config.toml
n_head = 5
head_dim = 64
vocab_size = 3811
norm_eps = 1e-05
init = "normal"
beta1 = 0.9
lr_head = 0.0077
decay_fraction = 0.665
train_tokens = 702700000
dataset = "wikipedia_en"
MLP neurons of a small language model. Each row is named by its layer, matrix (gate and up: input weights; down: output weights) and neuron, and shows model dimensions 96-223. Each number is 128 + 32 x the weight over its row's rms, rounded and kept within 0 to 255. A neuron's up and down rows have the sign that makes its largest values positive.
Before each neuron's rows, "fires after" lists the tokens most often just before its 100 highest values on Wikipedia text that the model never trained on.

fires after: "\n", " an", " O", " was", " An"
L4.gate402 [123 157 131 103 111 137 174 147 153 106 148 112 119  87  68 179 134 139 193 170 124 138  78 129 113 126  90 123 153 129 117 128 146 116 147  93 126  97 110 160 186 142 180 110 148 115  95 110 149 142  80 187  81 151 142 145 141 136 129 160  88 148 135 107 155 118  93 199 166  86 149 172 163 109 138 149 124 168  96 109 146 187 105 164 113 142 159 116 110 114 138 129 117  92  94 105 147 137 125 145  56 119 140 103 176 133 185 182 132  81 184 109 174 167 143 170  98 134 166 168 145 145 203 112 139 110  79 159]
L4.up402 [106 122 144 111 130  75 137  71 110  86 107 135 148 141 177 118 143 164 130  97  66 114 134 101 116 179 176 138 108 143 137 209 138  81 194 180 132 142 137 148 139 181  36 143  90 198 130 172 161  45 161 164 103 103 135 148 136  68 130  79 185 123 138 154 147 121 146 120 144 110 113  94 140 148 108 143 162 139 138  49 113 111  94 165  98 122 129 136 156  83 124 148 174 105 101 123 127 101  91 139 150 106 158 113 110 107  94 121 134 182 158 110 161 121 164 129 130 158 136 120 132 149 129 125 139 100 168 139]
L4.down402 [158 139 160 137  94 180 139 150 183 118 143 128 102 171 139 152 170 130 138 107  90 127  96  71 116 122 113 101 131 136 122 113 175 117 119 132 108 152 125 162 103 114 138 113 106 127 142 138 135 133 141 170 119  96 121 148 155 113  92 121 142 137 141 103 108 127 191 171  98  56 157 121 176 113 181 102 143  73 196 125 154 183 149 164 192 120 169 170 172 108 167  97 130  95 129 165 214 152 161 167 113 134 153 156 178 148 252 161 164 115 126  89 167 146 135 110 140 149 110 139 109 142 185 166  80 125 124 156]

fires after: "\n"
L8.gate288 [ 96 179 155 123 164 156 148 136 128  56 124 100 117 152 117 150 120 113 102 126 101  94  91 190 180 104 112 147 136 137 114 146  47 101 128 119 177 127  69 115  83  87 131 120 122  60 111  80 100 157 141 120 104 118 130 131 143 134 178 142  87 190  79  70 130 198 142 146 130 170 122 128 122 141 124 180 168 107 150 155  95 110  90 121 180 189  90 111 150 133 123 126 146  82 105 138 111 133 163 132 120 171  85 109 125 172 170  90 147 152 105  92 145 106 141  95 167 108 134 121 119 151 180  30 122 131 122 125]
L8.up288 [122  95 153 143 101 104 125 120 101 106 135  78  40 149 111 147 119  98 157 111 157  96  78  99 109 139  89 120 144 149 132 210 119  89 141 111  96  59 105 129 157 122 112 122 188 133 133  87 102 161  68 168 145  89 116 107 103  65 175 129 150 144 139 146 137 222 160  77 136 119 104 121 214 178 159  90 118  99 111 149 109 110  50 120  96 172  83 169 151 147 178 123 187  66  77 130 113 173 145 193 116 100  54 177 124 122 156 126 168 145 120 122  63  91 120 166 143 150 111 119 164 120 131  89  99 100 121 125]
L8.down288 [109 140 181 126 122 101  94 202 129 102 175 184 116 188 116 136 142 103 130 119  90 122 147 188 142  96 114 132 147 141 122 135  78 143 169 115 147 105 123 130 103  94 115 137 159  52 149 106  97 163 123 127 135 180 140  64 165 164 118 122 156 143 119 126 140 114 133 139  91  83 135 131 114 149  97 156 206  52 153 147 106 110 167 108 151 120 125 124 129 150 130 160 128 141 255 115 104 143 159 103 135 104 138 139 106 109 116 111 166 146 179 157 143 118 174  68 148 156 133 134 164 156 128 104 106 119 103 102]

fires after: "\n", " University", " stud", "|"
L8.gate126 [168 160 204  77 117 150  67 116 119 114 105 166 109 118 141 155 131  83 150 102 145 129 149 122 107 126 137 115 127 141 117 131 106  61  94 142 140 114 119  95 127 106 101 161 147 127 119 151 109 130 110 165 122  87  93  73 148 103 113 164  73 104 168  84 183 152  64 140 146 126 157  90  96 152 124 123 183  90 157  97 137 211 150  46 123  58 163 157 128 139  75 105 125  74  96 101 116 134 218 125 107 104 100 148 164 131 153 155 139 111 125  84 128  80 134  98 121 144 145 107 121 109 139 107 117 149 171 127]
L8.up126 [143 124 135  67 127 138 132 131 138  90  82  92 183 147 149 126 130 108  92  88 169  71 104  74  91 108 136 158 106 114  89 183 103 118 101  88 149 111  83  78  69 150 172 135 159 139 186 158 119  66  92 145 102 149  84 128 198 119  95  76 144 116 149 182  83 100  84  95 156 105 158  99 132  41 113 170 128 112 113 148  68 148 128 121 128 112  88 173 130 147 162 203 149 109 122 160 134 128 171 144 124 133 118 102  57 171 114  95  82 161 120  42 143 105  91 125 175 143 155 140 138  99 150 162  93 129 138 151]
L8.down126 [ 95  79 107 123 122 143  95 178 157  92  65 101 106 160 166 146  70 124 161 133 118 172  85 108 162  82 107  69 110 141 109 112 100 123  51 114  96 172 124 113 120 114 120 124 119  96 156  91  89 127 111 122 125  87 159 169 142 174 154 136 173 192 123 161 115 129  83 131 129  96 158 147 108 135  97  98 152  49 161 112 139 115 143 152 153 142 114 130 137 115 110 121 134 133 255 102 102 108 101  79  92 161 133 161  91 121 103 151 124 151 139 134 128 157 115 127 102 155 152 111 107 130 143 164 141 130 155  95]

fires after: " r", " c", " C", " D", " d"
L4.gate408 [ 77 131 101 158  39 167 207 158 119 155 184 119 145 155 117 181  85 166  96 140 132  90 162 130 105  90  65 159 111 156 142 142 119 141 124 146  73 154 122  87 151  88 134 168 126 175 121 141 130 132  99  59 138 106 156 140 123 126 116 124 169 120 141 153 163 159 109 146  74 107  80 165 104 122 139  83 183  88 138 106 166 125 119 117 112 102 103 102 109 110 104 148 138  60  88 166 135 162 108 123 139 130 154 120 110 137 136 182 124 150  89 122  84 117 146 143 128 167 153 165  63 180 112 177 149 133 184 199]
L4.up408 [107 106 144 176 113 135 139 127 119 132  80 137 105 161  73 138 174 143 106  78 108 180  96 138  94 103 145 197 133 159 167 115 165 129  72 131 136 153 109  88 107  62 133  99 189 100 107 112 113 146  95  85 138 172 130 101 171 198 133 113 144 146 121 168 155 120  96 106 124  56  46 125 173 179 157 175 142 114 131 127  94 125 172 155 102  73  54 132 113 105 146 151 145 151 127 141 135 164  83 111 143 107  91 116 130  94 104 158 137 138  70 114 159 142 109 159 135 178  87  86 147  91  95 158 159  98 170 107]
L4.down408 [124 131  95  99 112 121  81 104  98 144 168 123 146 131  78 121 106  88 175 100 193  85 159  57 130  71 104 193 173 142 166  98 169 100  76 103 171 110 187 123  91 127 172 170 159 109 117  73 156  97 135  98 171 130  97 172  85 150 103 111 153 100 124 186 107  89  60 137  66 137 128 154  98 149 165 140 149 143 107 144 124 114 103 153 152 137 145 135  65 103 133 202 175 148 225 137 136  61 107 170 116 153 115 187 153  86 129 107 122 143  94 109  93 106 120 115 108  61 151 142 128 203 136 141 108 149  89 136]

fires after: " (", " |", "–", "-", ":", "\n"
L3.gate591 [118 152 128 128 164  91  90 164 132 143 173 125  98 168 146 118 166 102 173 170 166 120 104  75  93 130 134 129  90 124 142  91  96  55 123  71 144 169 166 136 163  71 142 121 162 172 153 129 122 193 137  99 138 120  59  74 140 132 137 148 167 145 166 130 124 134 200 102 168 138 137 107 134 125 172 144  54 145 134  59 160 135 129  94 104  91 131 112 178 172 145 121 187 120 132 153 138 144 129  78 110  95 128 126 189 131 181 133 156 126 139 156  96 143 123  96 123 178 152 157 143 163 170 135  83 153 139 134]
L3.up591 [133  72 143 153 160 150 167 152 133 183 170 143 130 132 197 153 103 131 109 100 103  92 158 125  98 108 110 159 124 107 119 118 123  44 214 155 116 179 122 133  39  68  98 150  75 151 191  88 122 104 149 147 107  99  95 124 116 138 111 108 112 109 173 166 134 161 158  97 115 159  69 113 114 125 147 178  92 130 138 195 117 131 147 102 101  82 129 174  74  47 115 106 162 146 156 110 189 135 143 103 152  88 144  75 172 159 100 127 104 174  68 120 126  78 113 147 151  84 164 167 111 169 171 141 101  97 155 131]
L3.down591 [193 132 163 109 134  79 157 130 177 123 200 146 159 131 162 135 112 123 163 157 120 132 123 157 135 163 123 135 125 122 139 118 134 111 128 120  60 120 157 101 126 120 116 101 117 108 178 143 183 189 106 108 113 124 117 111 108 114 130 159 125 136 111 190  90 187 159 131 122  82 148 189 115  96 209 168 113 125 116 162 124 119  79 156 129 128 122  99 114 171 144  93 124 126 255 107 106 120  92 116 147  70  90  82  42 113 134 123 134 154 120 119 145 153 125 140 148 115 114 158 149 107 170 141  76 146 111  41]

fires after: "\n", " \"", "."
L3.gate125 [146 140 114 126 122 114 157 166 132  66 125 176 110 151 134 156  99 103  78 158 144 148  93 169 124 108  77  96  92 190 153 110 133 158 151 117 144 162 146 104 188 118 135 105 158 133 166 110 135 102 144 138  92 159 126 120  91  69 152  83 111 191 145 149  75 113  98 133  66 159 128 141 199 136 150 139 174  87 139 120  69 200 121 120 175 165 120  77 123 213  95 139 139 155 162 108  99 106 105 115 177 133  97 138 181  73 116  90 129 123 111 164 103  73  90 121  93 101 130 113 150 149 112 155  95 124  86 145]
L3.up125 [175 190  88 152 122 121 100 120 118  50 129  99  76 183 129 118 119 116  91 150  54 176 161 125 142 140  99 168 145 153 136 115  87 157  96 128 155 112 109 159 114 122 133  41 165 107 133  89  87 131 205 176 120 159 143 159  68 121 176 113  98 151 128 129 128 172 183 133 126 122  76  77 160 151 122 133 138 124 110  99 170 175 163 112 177 126 174 139 115 190 138  94 118 144 136  72 121 106 102 131 171 114 141  64 166 179 167 130 119 175  94 127 145 142 121 147 117 139  93 122 162 109 149 133 218 125  54 150]
L3.down125 [ 83 105 115 146  91 128 108 121 148 118 130 118 133 149 126 120 112  96 133 140 110 119 153 104 168 145 130 138  76 107 120 139 129 139 154 114 137  87 186 101 162  87  89 158 119 120 146 112 170  76  97 125  99 140 159  99 131 163  63 136 172 174 126 109 127 118 105 123 157  93  69 101 133 104 137 101 131 127 170 104 146 107 145  87 130 142 171 171  96 122 113 171 120 126 255 161  86  67 153 103 131  93 132 151 169 115  86 121  93 111 151 173 119 125 105 126  91 171 122 115 103 108 122  89 129 145 136 162]

fires after: " K", " V", " G", " Mos"
L3.gate810 [ 79 222 175 162 197  70 147 161  98 127 121 199 163 128 141 150  87 113 115 177  67 161 126 177 138 146 121 154 173 121 149 168 109 155 119  88 195 148 107 103 159 161 157 145 170 170 102 153 125 174 130 147 139 151 150 125 206 126 148 167  60 131 172 154 160 152 117 127  87 120 191 129 124 105 168 141 145 122 147 125 147 158 136 114 199 139 126 122 101  60 142 181 186 169  75 163 187  84 100 104 108 127 110 133 116 121 180 191 152 150  98 105 123 132  85 149 153 146 144 177 103  98  91 185 148 133 108 143]
L3.up810 [ 74 157 122 109 153 153 119 113 228 122 135 120 114 135 153 102 113 173 100 116 174 150 121 111 113 140 206  88 192 110  63 138  88 125 114 126 136 150 107 160  83  56  97 104  86 123 124 113 141  87 116  88 139  79 145 134 125 125 101  85 115  43 165  97  54 142 105 129 171 179 110 183 124 165 176 168 125 186 151 104 185 144 143 104  89  83 173 106 133  95 168 119 139  84 141 149 123  39 188 145 138 157 145 140  62 179 188  93 123 121 144 120 170 192 157 116 153 139 119 106 135 106 123 139 164  76 164  99]
L3.down810 [166 166 124  95 147 153 213 140 134 132 149  94  57 180 162 130 120 117  99 144 161 132  96 142 142 105 126 168 139 130 155  16 131  80 152 166 117  93 158 140  97 192 178 137 173  97 162 160 144 118 129 114 162 128 104 111 139 133 167  94 117 149 115 168 138 104  90 125 128 187 173 131 102 106 147 162 131  65 113 128 130 114 130 114  76 119 134 148 191  98  98  39 159 155  47  98  84 100 149 149  96 187 145 158 121 163 144 101 147 126 128 124 134 182 162 106 149 118 149  86  97 146  69 155  77 192  62 132]

fires after: "\n"
L6.gate116 [166 171  93 136 119  70 137 172 171  74 107  87  94 125 112 225 102  90 214  87  65 101 142  84 161  76 106 162  61 154 174  96 133  82 133 138 149  96 130 132 193 117 158 194 151 120  98 102 157 189 189 151 149  49  99 136 138 146 152 178 112 112 122 109  59 168  70 133 164 134 137 108 128 161 146 123 165  95 143 151 119 114 175  91 174 161 160 125 174 141 180  94 116 124 124 131 153 159 123 109 158 191 106 159 118 147 119 148 140 131 143 134 109  86 116 122 168  93 134 131 117 168  92  80 127  71 134 133]
L6.up116 [102 187 108 115 124 124 117  99 127 160 130 182 150 121  71 133  97 105 122 110  99 152 127 191 122 122 118  78 131 112 136 102 108  69 140 164 153  85 160 144 142 210 111  97 156 139 132 102 146 174 210 162 151 117 188 106 123  76 116 137 138 129 131 169 148 124 102 119 130 112 134 150 154  63 186 204 144 146  69 123 127 100 116  89 160  96 109 133  93 119 151 140 156  97 144  90 152  91 151  85 179 126 109  73 203  95  88  93 123 145 152  76 176  96 154  97 105 161 114  80  75 171 144  77 179 127 168 100]
L6.down116 [153 140 136  90 138 151 113 238 124 113 147 159 106 199 130 167 171  91 117 133 128 103  92  78 130 147 143 106  62 149 146 162 137 137 166 119 157 105 126 139 130 108 121 167 133 171 170 148 112  72 105 162 122 137 118  86 174 139 104 157 169 155 158 142  87 166 156 191  98  94  97 111 165 133 184 147 174  47 140 106 169  82 125 119 105  93 134 142  95 158  93  97  52 143 210 203 123 180 129 144 120 144 146 123 140 149  97 103  76 112 161 134 149 128 119  71 178  96 152 131 112 131 129 137 165 140 120 159]

fires after: " G", " W", " A", " g", " D", " M"
L3.gate45 [144 174 204 119 121 152  71 149 181 163 155 135 112 138 117  67 142 113  64 149 122 163 166 146  92  83  74 212 131 138 176 116 127  98 112 102 102 114 181 163 120 123  59 116 146 113 170 138  94 163 153 138 107 145 129 133  68 115  78 116 239 142 111 101  81  58 100 123  96 117 119  51 125 142 138  93 170 102 158  71 129 120 118 117  97  74 161 120 138 192  63 149 126  83  97  98 116 130 145  85 124  78 128 148 163 114 125  92 151 155 147  68  81 140 148 174 120 172 145 116 150 171 111  97 153 154 163  93]
L3.up45 [103  93 142 128 124  87  95 176 176 127 176 223 122 146 169 101 148 169 162 134 148 169 152 130 109 115 129  98  75 144  96 114 143 147 102 185 126 111  83 133 100 159 102 120 168 136 166 143 160 183 137 165  88 150 101 110 134 152 140 142 161  83 207 152 149 120 112 174 118 171 130 132 116 115 158 108 103  91 207 130  74 140 116  94 117  81 164 174 148  78  86  94 161 124 117 131 123  52 114 130 111 119 114  96 125 139 149 135 105 103 138 136 180 160 150  58  99 171 169 111 184  83 111 132 136  97 168 123]
L3.down45 [126 141 149  87 151  52  64 178 127  69 171 185 149 149 106  63 108  75 129 138 126  92 182 157 178 124 122  87 113  99  91  89  92 135 140 143 115 106 136  56  61  82 163 166  89 166 132  95 115 134 122 178 122 111 133 143 101 172  99 152 152 133 107 108 153 100 100  74 116 109 181 172 128  45 188 103 201 123 132 156 115 137 123 123 125  91 101 131 198 137 109 140 111 168 212  98 105 150 134 142  65 144 144 135  78 125 116 132 148 145 138 126 106 106 157 169 104  99 140 145 132 136 122 115 105 152 152  73]

fires after: " |", "N", ":"
L4.gate15 [145 187  98 108 122 105 140 136 117 150 145  99 119 118 126  81 111 152  97 137  94  75 156 104 134  73 135 120 123 120 193 135  86 143  75  92 129 107 114 124 195 163 164  41 118 164 184 124 133 147  75  71 119 109 146 115 126 146 126 158  82 200 111 120 167 155 123 115 158 109 183 156 141  75  87 146 102 152 206 149 147 194 119 149 139 115 186 125 113 129 106 129  93 134 125  62 163 141 118  66 123 102  77 150 121 161 113 185  94 161 140 126 133 177 132 121  89 109  99  72 134 182 142 161 100 102 142 185]
L4.up15 [107  94 163 119 174 116 137 129 143 148  48 169 150 105 129  50 128 120 113 172  78 123 151 103 125 119 124 175  90  96 143 105  91 119 124 180 112 135 132 104 176  85 147 142 176 129 161 171 134 197 106  99 108 132 181 147 176  38 168 118  83 153 116 237  88 127 160  81 116 101 160 113 108 122 107  89  95 148 117 128  82 136 114 147 153 115 100 125 123 161 152 131  91 113 135 132 102 104 142 126 202  96 149 157 186 159 111 197 169 129 139 113 107 105 134 176 108  84 104 176 181 205 159 133 132 148 138 156]
L4.down15 [191  90  63 182 148 134 143  77 149 164  80 109 101 139  83 148 132 145 139 170 155 149 147 147 181 148 124 123 102 119 113 132 122 130 146  92 101  97 132 153 148 160 116 129 163 180 101  85 144 141 119 128 112  99 169 179 154 138 108 124 119 137 156 116 134 151 174 143  60 161 118 128 197 136 136 187 136 125  81 152 128 131 104 163 158  88 141 101 130 156 152 132 140 136 255 173 146 104 110  95  90  75 109 162 117 123 182 169 113 110 138  94 176 118 119 187 131 119 134 188 107 112 153 145 143 139 132  40]

fires after: "\n", "-", " sub"
L6.gate139 [121 180  67 166  97  79 135  87  95 173 164 157 157 120 106 130 114 123 181 129  83 103 165 100 113 177 153 135 113 126 118 157  92  95  34 179 135  92 127 100 177 125 116 172 116 178  64 148  94 223 160  80 157 128 125 114 134 143 148 156 129  79 113  65 123  72  76 180  68 129 122  97 144 137 103 160 161 128 138 124 165 152  82 101 153 108 138 135 155 141 162 163  77  81  85 133 170 173 165 119 143 103 132 176  63 100 136 110 106 137 116 124 130 119  90 111  71  93 146 131 128 155 117  75 178 133 152 162]
L6.up139 [128 130 130 123 143 104 121 164  61  93  97  97 108 166 147 177 108 143 130 101 105  98 118 161 117 127 123 100 163 131 183  87 150 118 117 111 172 158  65 125 156 112 148 113 169  75  85 123  88 154  91  81 131 189 217 106 131 135  93 101 130 112 192  76 113 119 152 134  74 137  97 138 164 138 139  98  80 171 129 146 160 114 113 102 123 129 121 162  96  94 116 123 137  95 132 110 173 114 159 127 208  75 125 133 204 131 121  99 129 154 144 122 125 141 163 115 184 118 133 177 168 122 135 163 173 185 168 136]
L6.down139 [129 178 141 138 158 107 108 133 118 140 141 131 116  93 145 135  66 115  99 122 176 145 157 178 113  93  93  78 113 186 196 154 131 182  87 146 200 102  73 131 179  86 107 176 163 112 134 116 112 176 119 113 157 178  93 155 164 144  72 129 131 116 190 115 160 144 124  94 103 120 119  86 101 109 153  93 179 100 109 107  97 140 129 107 169 134  94 155 110 123 102  87  91 164 151 133 145 126 151 133 172  84 129 158 180 150 109 123  98 137 128  81 104 109 139 182 101 125 143 121 159 132 108 167 157 139 157  87]

fires after: "\n"
L6.gate328 [162 185 194 123 176 129 193 116 105 134 145 105 121 112 116 150 118  78 123 139 127 108 112 168  57 149 125 135 105 152 145  80 137 134 214 107 109 139  91 159 134 126 119 133 183 158  92 115 126 141 121 120  91  94  94  41  82 155 140  60  69 121 167 140 133 132 127  78 119 157 128 141 133 177  80 161 147 159 111 158  97 149 168 144 125 154  78 156  48 164 192 118 124 113 123 106 167 148 128 140 120 114 125 150 114  66 133  91  97 111 116 102 137 185 130 134 114  96 135 127  88 147 117 164 151 150  89  77]
L6.up328 [120 152 121 165  65 151 134  73 144 131  46  86  34 111 155 166 130  92 157  66  91 106  87 159 132  70 172 176  87 124 188 159 126 122 100 159  48 143 125 154 128  65 142 127 121 132 103 105 125 145 115  89  89  60 106 153 112 115 138  99 148 189 106 154 126 171  66 110 141 171 145  91  91 136 129  95 138 171  94  60 134  97 140 112 147 137 173 163 105 110 221 114 153 131 109 109 114 164 151 148 151  89 134 119 105 114 185 103 130 130 149 113 110 160 143 125 103 117 157 169  97 197 162 162 115 149 176 140]
L6.down328 [164 132 181  85 131  84 158 161 176 108 141 123 141 191 141 166 191 112 185  89 113  96 138 148 130 129 116  82 141 180 124 119 105 145 179 131 161 170  69 124 124 113 148 143 185 156 163 123  67 133 117 146 108 114 119  49 147 102 194  77 159 141 157 149 122  90 105 161 163 123 111 102 151 180 125 148 137 143 110 129 170 167 181  77 127 223  95 143  84 139 109 124  93 118 191 155 163  97 122 133  95 105 160 141 100 140 135  77  92 142 170 146 105 117 121 103 102  89 160 107 146 160 174 123 157 142  91 105]

fires after: " |"
L3.gate718 [144 162 151  66 110 106 124 126 153 127 156  90 171 155 114 115  91 146 147 136 121 156 108 150 184  99 137 163  62 134 142 117 214 145 117 133 119 142  87  99 117 155  98  97 148 122 140 146 144 146 148  94  55 169 158  72 131 145 154 105 135 164 102  78 155 174 146 157 163 147 117 136 124 148 134 138 111 100  86 123 159 147 134  69  68 136 151 182  82 150 155 106 109 105 140 129 130  95 114 144 122 111 116 139 155 105 129 152  87 107  82 122 180 197 124 100 177 110  81  92  95 178 119 182 124 106 183 136]
L3.up718 [131 175 150 167  88 111 146  90 131 177 110 126 148 136 126 151 135 146 130 136 165  95 162  67 149  60  82 156  50 151 183  23 178 176 113 173 119 126 140 100 139 178 132 103 172 199 198 155 134 133 108 137  98 116 130 105 137 138 152 135 124 158  96  61 140 150 147  95 188 156  77 101 103  91 172 167 113 149 109 104 107 106 116  67 110 103 137 133 138 135 139 114 126 124 171 120 167 108 115 106 137 187 112 162 202 146 114 139 188 116 129 120 136 182 118 130 115 116 131 125 112 133 130 138 154  59 136 137]
L3.down718 [155 106  95 153  84  78 144  65 173 193 128 163 117 159 113 145 132 122  90 164 125 131 119 127 166 173  99 119 101 157 125 139 149 126 140 109 124  74 152 153 133 112 197 130 146 138 135 158 128 159 132 108  81 108 142 193 128 159 154 131 110 134 127  94 191 163  97  75 139 138 143  50 141  86 127 185 122 139 138 105 129 150  73 161  99 160 118 121 149 123  94  98 138 160 232  96 101 176 145  80 114 149  67  91 177 188 129 153  98  85  85  91 155 115 188 155 139 162 109  88 105 157 135  90  92 117 120  22]

fires after: " K", " R", " G", " r", " B"
L4.gate539 [141 104 148 141 114  98 103 176 109 166 160 150 155 138 110 150  62 110 167 137 130 122 119 143 129  78 105 148  82 129 132 110 113 128 104 168 136 183 108 100 168 169  99 132 133 117 125  71  89 136 132 127 136 171 134  90  97 171 101 127 113 136 144 164  69 168 149 177 166 114 110 156 119 194 134  87 125 154 152 125 137 145 145 139  95 129 110 121 124 125 155 146 116 152 117 120 132 149 107  95 102 144  70  64 104 194 139 124 165 113 171 201  97 149 130 120 163 132  80  87  80 126 153 158 137  77 157 146]
L4.up539 [ 86 130 127 151 117 151 175 162 100 148  88 165  71 193  53  95 103 125  54 119 110  78  84 151 137  61 104 162 131 139 107 159 150 200  73 116  99 105 123 143 146 132 156 127  93 190  70 144 122 107 178  82 160 164 157  64 149 116 127 102 153  96 188 123 128 148 132 157 185 111  88 101 111 206 175 127 163 139 165 171 123 106 114  80 103 164 104 105 142 124 135 177 173 109 119 102 174 102 120 132 146 137 166  74 147 127 151 138 176 118 131 114 188 123 117 191 119 186 105 164 158 123 148 131  83 101 134 137]
L4.down539 [147 123 130 103 115 126 176 125 162 126 154  91 126  92 141 175 174 144 126 135 115  97  98 175 149 139 126 112  75 132 148  94  72 128 115 115 123 138  96  94 182 151 144 158  97 152 139  80  98 158 113  85 138 161 132  75 127 143 123 143 101 112  72  69 145 129 138 123 189 140  63 140 117 145 145 119 157 125 147  93  82 117 129 157 124  76 125 151 161 163 110  93 122 157 255 168 101 128 138 101  87 211 152 150 107 102 165 111 102 113 126 154 107 201 173 118 119 147 172 109 116 133 140 175  89 164 137 125]

fires after: "\n", " inter"
L8.gate123 [179 134 161 101 127  68 110 180 177  93 124 124 159 107 140 141  96 137 108 117 109 154 194  87 128 172 111 130  99  88 144 183 160 192 152 158  92 147  94 100 129 120 101 197 149 154 136 122 125  62  82 150  87 122 117 156 178 196 143 128 112 161 150 127 100 193 142 158 133  60 115  92 141 166 147 152 104 150 124 164 179 138 130 142 158 107 106 111 160 121  85 134 169 196  84  95 153  97 133 118 108 148  92 114 156 158 177 134  88 143 171 137 148 152 169 115 127 143 110 158 151 213 118  88 128 165  93 102]
L8.up123 [109 161 145  86 156 160 139  95 143  92  65 150  88 137 116 103 150 134 135 118 208 149  63 105 103 131 163 187 153 103 133 186 125 141  63 119 124 130 126 153 170 151 112 120 163 118 145 127  68 113 100 127  97  93  99 125 173 182 162 124  95 112 169 129 168  63 114 136 136 123 184 159 112 132  98  99 118 132 123 124 173 136 124 149 153 134 136 141 152 103  36 123 133 122 118 150 161  81 154 156 152  89  41 142 152 141 151 101 127 154 130 144 102 112 148 124 172  84  86 116  72 151 147 181 148 135 164 117]
L8.down123 [187 141 133  96  84  73 155 129 160 147 157 115 186  93 144 119  75 140  79  85 118 191  57 179 122 129 119 124 163  80 164 164 119 107 159 155 112 168 127 106 149 187 136  99 162 106 160 177 116 145 128 129 120 148  89 126  77 110 177 113 133 166 122 134 113 158 106 185 107 162 106  70 161 145 155 125 127  57 131 113 127 150 103 110 100 123 125 109 157 165 151 121 158 137 251 161 128 132 122  81 164 146 111 146  75 111 170 142  84 174 136 133 130 117  86 142 138 158 142 124 100 125  98  82 140 165 159 166]

fires after: "|", "20", " |", " the", "-"
L3.gate729 [114 128  68 150 139 144 134 108 140 156 141 120 191 131  78 149 100  76 148  83 116 122 113 215  55 120  76 116 161 161 165 142 149 162 116 163 116 127 150 161 143 122 124 140 102 129 122  80  94 110  68 111 109 134 138 136  97  72 180 146 153 161 159 169 140 168 152 141 148 133 141 125 119 100  88  98 138  95  76 158 122 146 202 144 142 127 115 128  64 163 142  74 112 137  96 122  92  95 121 123 148 109 136 170 164 204 154 170 120 170 113 152 118 148 170  99 155 133 119 136 155 126 148  78 161 129 159 106]
L3.up729 [136 161  92 158 104 135 112 105 148 153 139 137 129 135 127 150  93  88 100  93 146 117  86 168  44 139 142  94 163 125 110 116 145 137 157 165 153 173 116 119 145 145 126 114 144 185 115 115 152  97  83 137  76 104 142 153 139  92 172 120  81 152 125 123 145 167 117  94 145 127 135 141 137 112 166 117  91  85  75 129 129 155 161 120 128 118 163 113  98 144 144  78  81 114 158  81 151 173  81 165 128  79 132 114 107 168 167 178  96 171 112  59 124 157 148  78  98 100 149 137 170 107  74 131 137 129 147  50]
L3.down729 [156 136 134 132 114 114 101 125 166 132 101 122 104 150 152 141 137 121 133 133 126 158 114 114 137 168 110 133 169 138 135 120 128 134 141 116 126 109  82 127 123 153 173 155 124 101 141 128 141 112 108 115  89 112 147 144 112 117  81 140 102 118 124 118 118 133 136  99  54 140 182 151 142 102 156 110 135 139  88 148 137 156 150 136 110 133 140 133 134 190 140 125 153 144 255 160 126 173 104 145 112 154 156 123 169 175 133 117  91  91 123  86  97 156  74 158 131 150  97 115 140 114 102 147 108 126 137 109]

fires after: " P", " C", " Ar", " c", " H", " k"
L3.gate695 [122 112 162 146 134 163 120 143  93 112 111  99 132 123  94 180  65 125 138  87 123 130 124 132 148 101 163 164 114 154 146 121 130 123 158 131  79 100 103 162 166  98 140 148 139  84 133 122 149 160 141  78 139 120 141 102 121  73 113 154 132 111 166 188 134  93 149 192 139  85 142 144  42 116 165 124 148  95 158  74  80 151 130 153  93 137 185 162 182 132 146 133 110 100  52 136 121  45 134 163 161  56 135 154 149 153 116 167 150 152 145 166 123  92 162  92 117 143  99 111  72 187 185 111 152 103 169 108]
L3.up695 [136 198 131  74 208  66 140 173  70 149  96 130  84 130 158 116 108 124 148 114  95 173 142  56 134 106 149 121 202 139  78 127  68 146  88 103 209 151 169 110 108 145  94 125 127  82 115  63 116 122 145 163 131 101 151 130 151 133  93 122  95 142 143 111  93 173 127  82 144 116 136  92 131 193 111  98 130 129 104  92 162  98 121 147 192  77 117 138 158 124 103 112 140 208  85 176 145  96 156 179 128  86  98 155  90 133 130 118  89 130  61 146  97 113 125 138 144 155 131 140 132 112 113 115 146  79 157  87]
L3.down695 [145 157  98  88 138 141  90 133 129 128  86 176 112  68 102 168 147 100 114 129 134 133 140 161 131 134  95  85 145 156  83 124 144 100 103  72 177 120  95 123 118 148 108  86 141 144 100 126 153 120 101 173 145 173 109 101 131 165 106 106 155  91 115 145 120 130 128 115 117 130 141  47 147 140 140 114  44 165 115 148 164 124 146 156 110 115  89 150 147 147  86 140 128  76 204 159 148  40 204 179 162 102 100  80 139 106 127  92  92  98 117 142  90 118  76  91 102  94 178 126  91 122 157 102  96  91 137 108]